From a checkpoint of a small transformer trained on Wikipedia.
Size: 16 layers, width 384, 6 heads of 64 (2 for keys and values), MLP 1024 SwiGLU, vocabulary 8192, 31.5M parameters.
MLP neurons of a small language model. Each row is named by its layer, matrix (gate and up: input weights) and neuron, and shows model dimensions 288-383. Each number is 128 + 24 x the weight over its row's rms, rounded and kept within 0 to 255. Numbers have three digits each. A neuron's up and down rows have the sign that makes its largest values positive.
Before each neuron's rows, "fires in" lists the words (lower case) most often at its 100 highest values on Wikipedia text that the model never trained on. A number after a token or word is its count.

fires in: "have" 35, "has" 10, "hold" 6, "gossia" 5
L2.gate209:124136151163128119105125121140129116141157131143143148139120145146103115118154123148145140145120133126150141118151132160132121091104210142145121112105137135146130113083090110181123097123095113113211100112095125147087160122177106135091133105101128111100166132097121125130119146091123115124
L2.up209:159114089121124156150088102084129091116169141122118170111120145123113109118139141196146117155122120152121123093153160115159116140145180078173129101135135161137128178105120157156099160128079147085116135096106164166104151131095099128083114114105112115135110172149160116140121157128109126156

fires in: "would" 28, "to" 25, "will" 13, "can" 7, "could" 7, "must" 6
L12.gate911:140175130114085155146169146146134115146172146098124139102137128162123101134115164083130100122129090124100131141093091126091138138097083140140167115119090107140101137106133129152128108107146173131110138160177112122096138127096142156138127106122128169108155119106096055093155138123094130139
L12.up911:120172123111102155127129105077131058098128081102164118156135133156133116122089130096131093120168148132165158119092105121127090124111055120173124128151146130051176132095110142140148153119134137122114092154147113146090149129101164165115147106114130117124169119154112141123139106094122138143

fires in: "that" 37, "who" 13, "how" 11, "which" 7, "of" 7, "where" 6
L8.gate770:127128147089104138163102122163112109096126123132121105096096154129121105093127106100146142150141106150137124103169173118151134089144123126119149120116182136115136081113169078052097107172117152117135120145100105099161120148152140120096142143143128105141148101101153154143087140119130109190
L8.up770:159114123108148163129111119144114128147144115158130135122151099084094124160121123113142137132127097123184128156104131151099104186095105125095100130149090155106149102125130157100095129115121109127152113122107126122153102127104157095128116127098055135177131121131163138150109144186113106089

fires in: "to" 32, "be" 13, "the" 6, "can" 4, "1" 4
L9.gate208:102142133126124170120085155111146105121135128119117159172141119123094125117146108088082135129138147105114088117129166069129167118128122131117178088111118156111151129088088112143155168106152129164132149128120148145122131111118187147101113102107122148136170132139127102116115196112134147146
L9.up208:150145118097124150128124128089141097155100106150162145174114076109133112116124142135119162135103083127113194153116111108098186116093090090114122094114152127092113071164109108145133118114104080136112106109131151115101113104143134120115098097123139112101116142142113108118176145121139159143

fires in: "new" 50, "regular" 4
L2.gate188:155166129109104118085161162094119128140132111123162172090122143171128112133074126167125176089162133122074135121139124098169139108130116105128149118113137144161149122140106131112142161192141150109118142137092133153117110168108087146138085116107119103125171142091111136096118163110164128119
L2.up188:131133126071119108119121154125121127174122140135161081093111113170133117165112148126121150117126114146109150152104116117176148128130161088116118137139129115152137145134118134106102130140154143106106141148112172169158101135095096140133118155120095105102148145088121121159132130149152114129

fires in: "to" 57, "can" 8, "could" 5, "would" 4, "should" 4
L6.gate877:157085134137193132127150134085145137146117101098143163118147134145099105097120134124124145127159107101137138110127164123060134153132111113099148134127107096095168115065120129117126156160139112132103140124143163158117102091137117168125137121139124116138130132133103135077140126138123143120
L6.up877:141117136141116167096128133092162130132122096136146120118116113142106121108119098144144067110139119141121142095088099122120146158128120118125149118102123160087130136073144133100128128152100098146117145156158144062095140116132144147122111113128187154121179062137136117105124140130114155136

fires in: "of" 37, "by" 12, "from" 4
L8.gate1019:132117171162132124151129139128127169156131136160135137137091109130121090195117113113106139157154155122068136141113129172158143152114158128117125118103091120108081133116139125097150117158144099159137116141109102136107112168082111144111160117149143188095132135133143116148157169133131173132
L8.up1019:154149141150135150163138147107124135144120119112106088115090120133116077133114137173126101136104121174103147138091160141142129130103111122097131094120135109089149127118128110140136134096097132152122121110136117130111094123077149158096146148135128145103119133119141129158124124101116126149

fires in: "like" 20, "than" 15, "of" 11, "to" 10, "with" 6, "unlike" 5
L6.gate466:152160130147079136105127094102129151110097127079158117121115136169089103088135133099136094109107094123136184133119117143124137131127133151132132150150155119118137088178136164114142123130145155181112095117118139166122172154089123166116147148138097129116132123117140092128119093147141131147
L6.up466:098154142131078119167097118113113105121090083136145108128108139076093095161151152158122157148128131115122156135120145122125123118093161152124111171126098126176115122115145144160145137151120144154168111136126120140118076109065090170120171123152106090137124124127143100116119092147123184129

fires in: "has" 31, "have" 23
L12.gate258:124114124137115132104123127113135173104110126155139139103103151098113098137150156078106139134139137082159139148145128126150123145128141109173130084163102125163171127110169112093115132102141166120156182147040164125111097117099132121185111124093145139100151121110145129168146121130126152137
L12.up258:121079127121154189134142107146134140152162143107137129175101109138130146099129143139101128151106099117137092147133151137110094119115131128154133118138081162106136124121109120195157111129148115120119089120111140176120137129089138115081123112161132125147141151149163120109142145136120129145

fires in: "to" 19, "a" 13, "s" 11, "its" 10, "would" 8, "an" 7
L6.gate580:153141166099180155142102153132162126196120112138106139094122098098132107123136139070135117111106157178141158084104119147136152084144136152155112144121147154092118150119124138140135085093093120160166150138154152098147141145107103176115099198104102106117066096084111105106183141079123166128
L6.up580:118124112140118163180140130099133147120133126101127126128142156123112164104132149151160129138142128142087130079119154149114146150092121139110097130084107129092163115091147151146145121132127136118113126114166169148163166182110127111122118105152140133133144116154133118141178125086119186126

fires in: "of" 39, "by" 13, "at" 12, "with" 8, "from" 5
L9.gate607:115122117104115178136144180118133150127127113114139142121086127119137111152122145072139149100115120131105142130162115145100126132123125102139150115123095152132105097112166117149135130128151097141112163148122133122153146189151181154106100156115131107104166122128154156143133112119182129105
L9.up607:113171129132157079143168179106121200158116139140137127130099155173137150109104132153160130137114137123115137138118127148134126121131123075123141116134128089142077128062130127148145127136150128120149155149134097109147138119144155172152114146088126120154153099159129145156133122100147115115

fires in: "to" 69, "would" 12, "will" 9
L11.gate122:122171116112127150141125138101130128106092119086163136082143149182145124157113138128101088156122125125097118176122134134113139124114111106054129118128129127105115132101129100137130139132126119155121092114154152159138159159084125145134133095079139138079148133103141116157153129170155089119
L11.up122:136124136159126154123123164117134115117146117114150115138111090130147126168140098116128160090125167155129123116132128165093131135092074113142120114122138163135100154109134139115137149130133111130135107133129176145089081142147129186131129125148187152118139084135119088129160145137141119121

fires in: "by" 71, "till" 4
L4.gate308:151136138144104119146164167122171135113168089103099133139098169087145124137117117099137110109116150103089101142136126097139099116128161117103115107137116127090110058117158165124147142129206129125135125139158173181147153173114129116087120111085124110120140110083134157153196158111143134138
L4.up308:149116147130124170160173150159149122108106131137107115127061129112123150142147120168127170094061106181137105148140160124146101111150109141138152127092128131160094108131136117157147122140110134185106104103101105100068154165146131108095124162119144128125143088110092090091133138125163104148

fires in: "by" 28, "a" 14, "in" 8, "to" 5, "his" 4, "scoring" 4
L8.gate524:156140182143127146138101131085138113139145115138112109124081133109099121164165129144123118159119159135105112140151129105163153155165149141142107150139147122162152101104122150130146130104126134122124112109156171131127130125075114171158165150127147127143106131141108095143092118124130147121
L8.up524:154134127113124108103129146152079133130121131136148143174157109108138140101133092142166132180138101116150164139132075191114140121092113131105162137161124137160106117136167108112134086136114114130098111093136136122143119127126100165145160149111131134109143112121140160107139090156081135095

fires in: "family" 16, "education" 13, "school" 11, "art" 9, "up" 4, "station" 4
L2.gate692:107115108113108131132127150146082143119139140146127185149070129109136135096115131087120112142170109112106132126128150084149111129106140115122158164134169129121114130118142074104123128108109127172139158111119106144079140160066110154120104118113124171158161137153125063135129157108146101125
L2.up692:136126106115125140180151160127089104144119145121158175150138125109132128125120144092107114116094135149050135114104118161132135118115131162109136133124143105111151128115143101162108119120099085147116122169091099131125141142109096119127154090150164122131161147102116096148164185133156158163

fires in: "in" 59, "to" 19, "both" 7, "on" 4
L9.gate748:127123124141101111128143145093136129160139135131150112124127119125140161101143120142114110165121128121174111125145165167105129057140115105163128154145116095170160128113121093144122102140133081101088152133126122159161134100097112159150145098122133131144119096142140145141139086113148155140
L9.up748:170127094164116125116130079125100094141133143120147122171125080124181124084139129143122070119137130084156120113102130098125141088113161142124149094146124119099149095099107126159127101152153132110078125110153101155143121151119094162133145122121126136127171167166122116134116131123119119077

fires in: "of" 54, "to" 8, "by" 4
L8.gate581:158096093102125118109118113201101112133141146123156122089110129177116126098098086114117129151130116122122154171132131150180137112117149126135125131159092138145139107132119110112119186156107128136154151095102120145168120120155145132133169126105092088135144145125172157133096120096132136150
L8.up581:155115100134133138139094104101128159158135109137121159118103155152120142110166095134147138134141092127155125108141093133138159153115140118128156120171157120111128137157084155135144104113123098116128144135139126093127140144135147103072124141118098129165154120167173113119138160097170093084

fires in: "had" 28, "would" 20, "have" 19, "has" 4
L8.gate830:096146140122141119125156098119128080179181145098112138142104156182103151157125120152102136123101141083113125138136145105136120136134143162114119113110114081120158105110096111145137106147078176143131116127137142103113107110158173111117179132115112138151157154136106150173154116118105123149
L8.up830:108144133104121138139147119114128113130159131135171124127089102130128093113103144095143104091103162120129189124140191115169153147149160135163165145133104145122155123099140162167122073151056166132127104095135121128113147117129147082155129131111119140103134099145110117174143115114127091150

fires in: "other" 22, "many" 12, "all" 11, "some" 8, "others" 7
L2.gate792:148110090077123097153108074138085112104140151113105172134136170132113121130136186134110113094151153175119095144122110101138123115081107141078127108135142113136141143136106084140156123189092097152124119160114086124130123144117132115079096146114161127144113147113144094140184122150108158134
L2.up792:143094161123118142109088140165116133098155152125086121098122130066089107117140155137105152122150094175152133125089108137129119113109087150142103157151163109138144129143096139140133130148113124151082092119132105138101100129105125108099129131107163152139075112099103100092120141148123146144

fires in: "to" 75, "can" 13
L8.gate742:142134118144132140120166101116128135155135092126161109140140130164145120152065151074111073108137123130143156103110086122069120105110084092100115154120096138124138125121125110121145106130112141126074148099132113100080104130124134136112139106089128138136129138165092146107080143121093106143
L8.up742:129201127143131120159159110151190108115136167128139129125129135160127146117093128103132054065113144104118116155154095133067191125106144090134151137113106136129137095122118140140133154132155126159091121090124115124139134104105107151104124145105107135102140121111145095117129163126099144151

fires in: "which" 61, "that" 20, "they" 7, "to" 5
L8.gate969:129155100128103182074131156122155101114133139149106151100154108161113138128129134104145117130152135145147123141126134126133137078113180130160105127121118119132167076137140102074168149142066151131092139129130096134120078148152077104129145170060111149127175141159185122090140152074093104119
L8.up969:142124151121133084158130151094122120096093139131131144156117155154165126130111127098092155118117161129136134123120155153124152124122127107152132154149123130133184170116115101175155109156124111121155154143118153103134135165106164142096140165121119136102124107100146103114166113062136147129

fires in: "to" 94
L8.gate196:113151138130116104126158126145150097106144087086127099079121108139130129124111122109148112132155122130132112158132131123133147115096056095179099130152103117100133182084184150122104112091152086173135127125125120128140132130124139141134122094115185125102130126106129153107166116155082082168
L8.up196:145136088150158150169150136118152181176118142099128131122153168075088110127111158118114116100135110122131131135176130147083156149120144066133133133093119117091138109118117143152151119144126115077082120125128152062132152106097122138126102183118106120142105164121131121118136153121152111137

fires in: "of" 32, "side" 7, "to" 7, "into" 5
L9.gate699:162149139150100111143126113118134126134088140103151115093186081104128120113104155059116106136085084157130149136148127114137135106081146148134148147112106136123134131142161185136141109126150127138110159113130109117102103166094136141123154151110165144119176170105135143152120126153146126095
L9.up699:170152149131155143117133111160142156135080084124166121121166113099118139133082101132142078119120158132106157142136178144082125125126144149107118159121164163115114141125131153125142134117120139149133115121082098148134120139122198113119121110138128134154144110152154103171096097085076110121

fires in: "new" 55, "blue" 6
L11.gate343:159145123081163130098141119099114091137149151090133130095137141121146124089131111108113143128129118168118123148126120165138136110104120092155179132135133077151118139131133162126130138165101109134137149091128124147143115131128110128149148118126175136098121125130085146106125135136207123147
L11.up343:116126155102130139142116109112106108129116125109138109178120115106134114147127149146141123163118110164119140102108137134127140129124148152139122133122146081164120106112120123139169165134102101089146119109117145135163145123102133091115145147128114057123135157163111122109076106114159135149

fires in: "some" 25, "many" 10, "in" 9, "most" 7, "they" 4
L9.gate1011:129121123133118090105117109108158098116143152113114128131142123138092139111107156119133127113128134152105098134113095105152184145167155076134173140180104137131138118115104092134129082102121088150130137139151122107126120161159111142118116107063086124177114084117123155141152098125134104104
L9.up1011:139114127156171147120088098100134147113172136117132148163123155148085133100104136156162164124113145150131096128107139116126138109150110148167146135165094158156108137115116112150146042138120104141183108152134069093115122112116141139138150161137135130146084090113128123095127127095088146096

fires in: "a" 25, "of" 14, "an" 12, "received" 8, "by" 7
L8.gate700:159103139145171137126099155149123120143132142141111142120113160123143140134138098120117129130125136190115110100082115107114120113111147141147111122119113147167127108130137127178136146130146103146164162193129101105145129155124109162125154104173138136121127130131107132152128108093163138127
L8.up700:126118146134137122115130151139142124127127139135134139167083100141103203116112128138131136144130135117134145083166128147093143154107165110136134126118094129176128153109155102159136119101102092095144143070154133149114125114117146157141117096136107090121120111123102123117126148150077117123

fires in: "in" 38, "of" 31, "as" 6, "to" 5
L6.gate249:165116131136135136132139139150149138163144104096137107118145096111149160138096142119154121150094124141130131146162147135104142134156122093097092149107120142175139110122120101141154094126124125124107114138133141143125134107139139166119106147148156173114147109159152147149119115206152110111
L6.up249:127108144154111109127095153156134141132144126139120115124091093137135115120168146111136137081149144096086070115096128091141110161148139135122099108088180134078146136164133098141149120133156165144129113128112094168118145141088110104112155137079156135134134126072096114148123136150101083119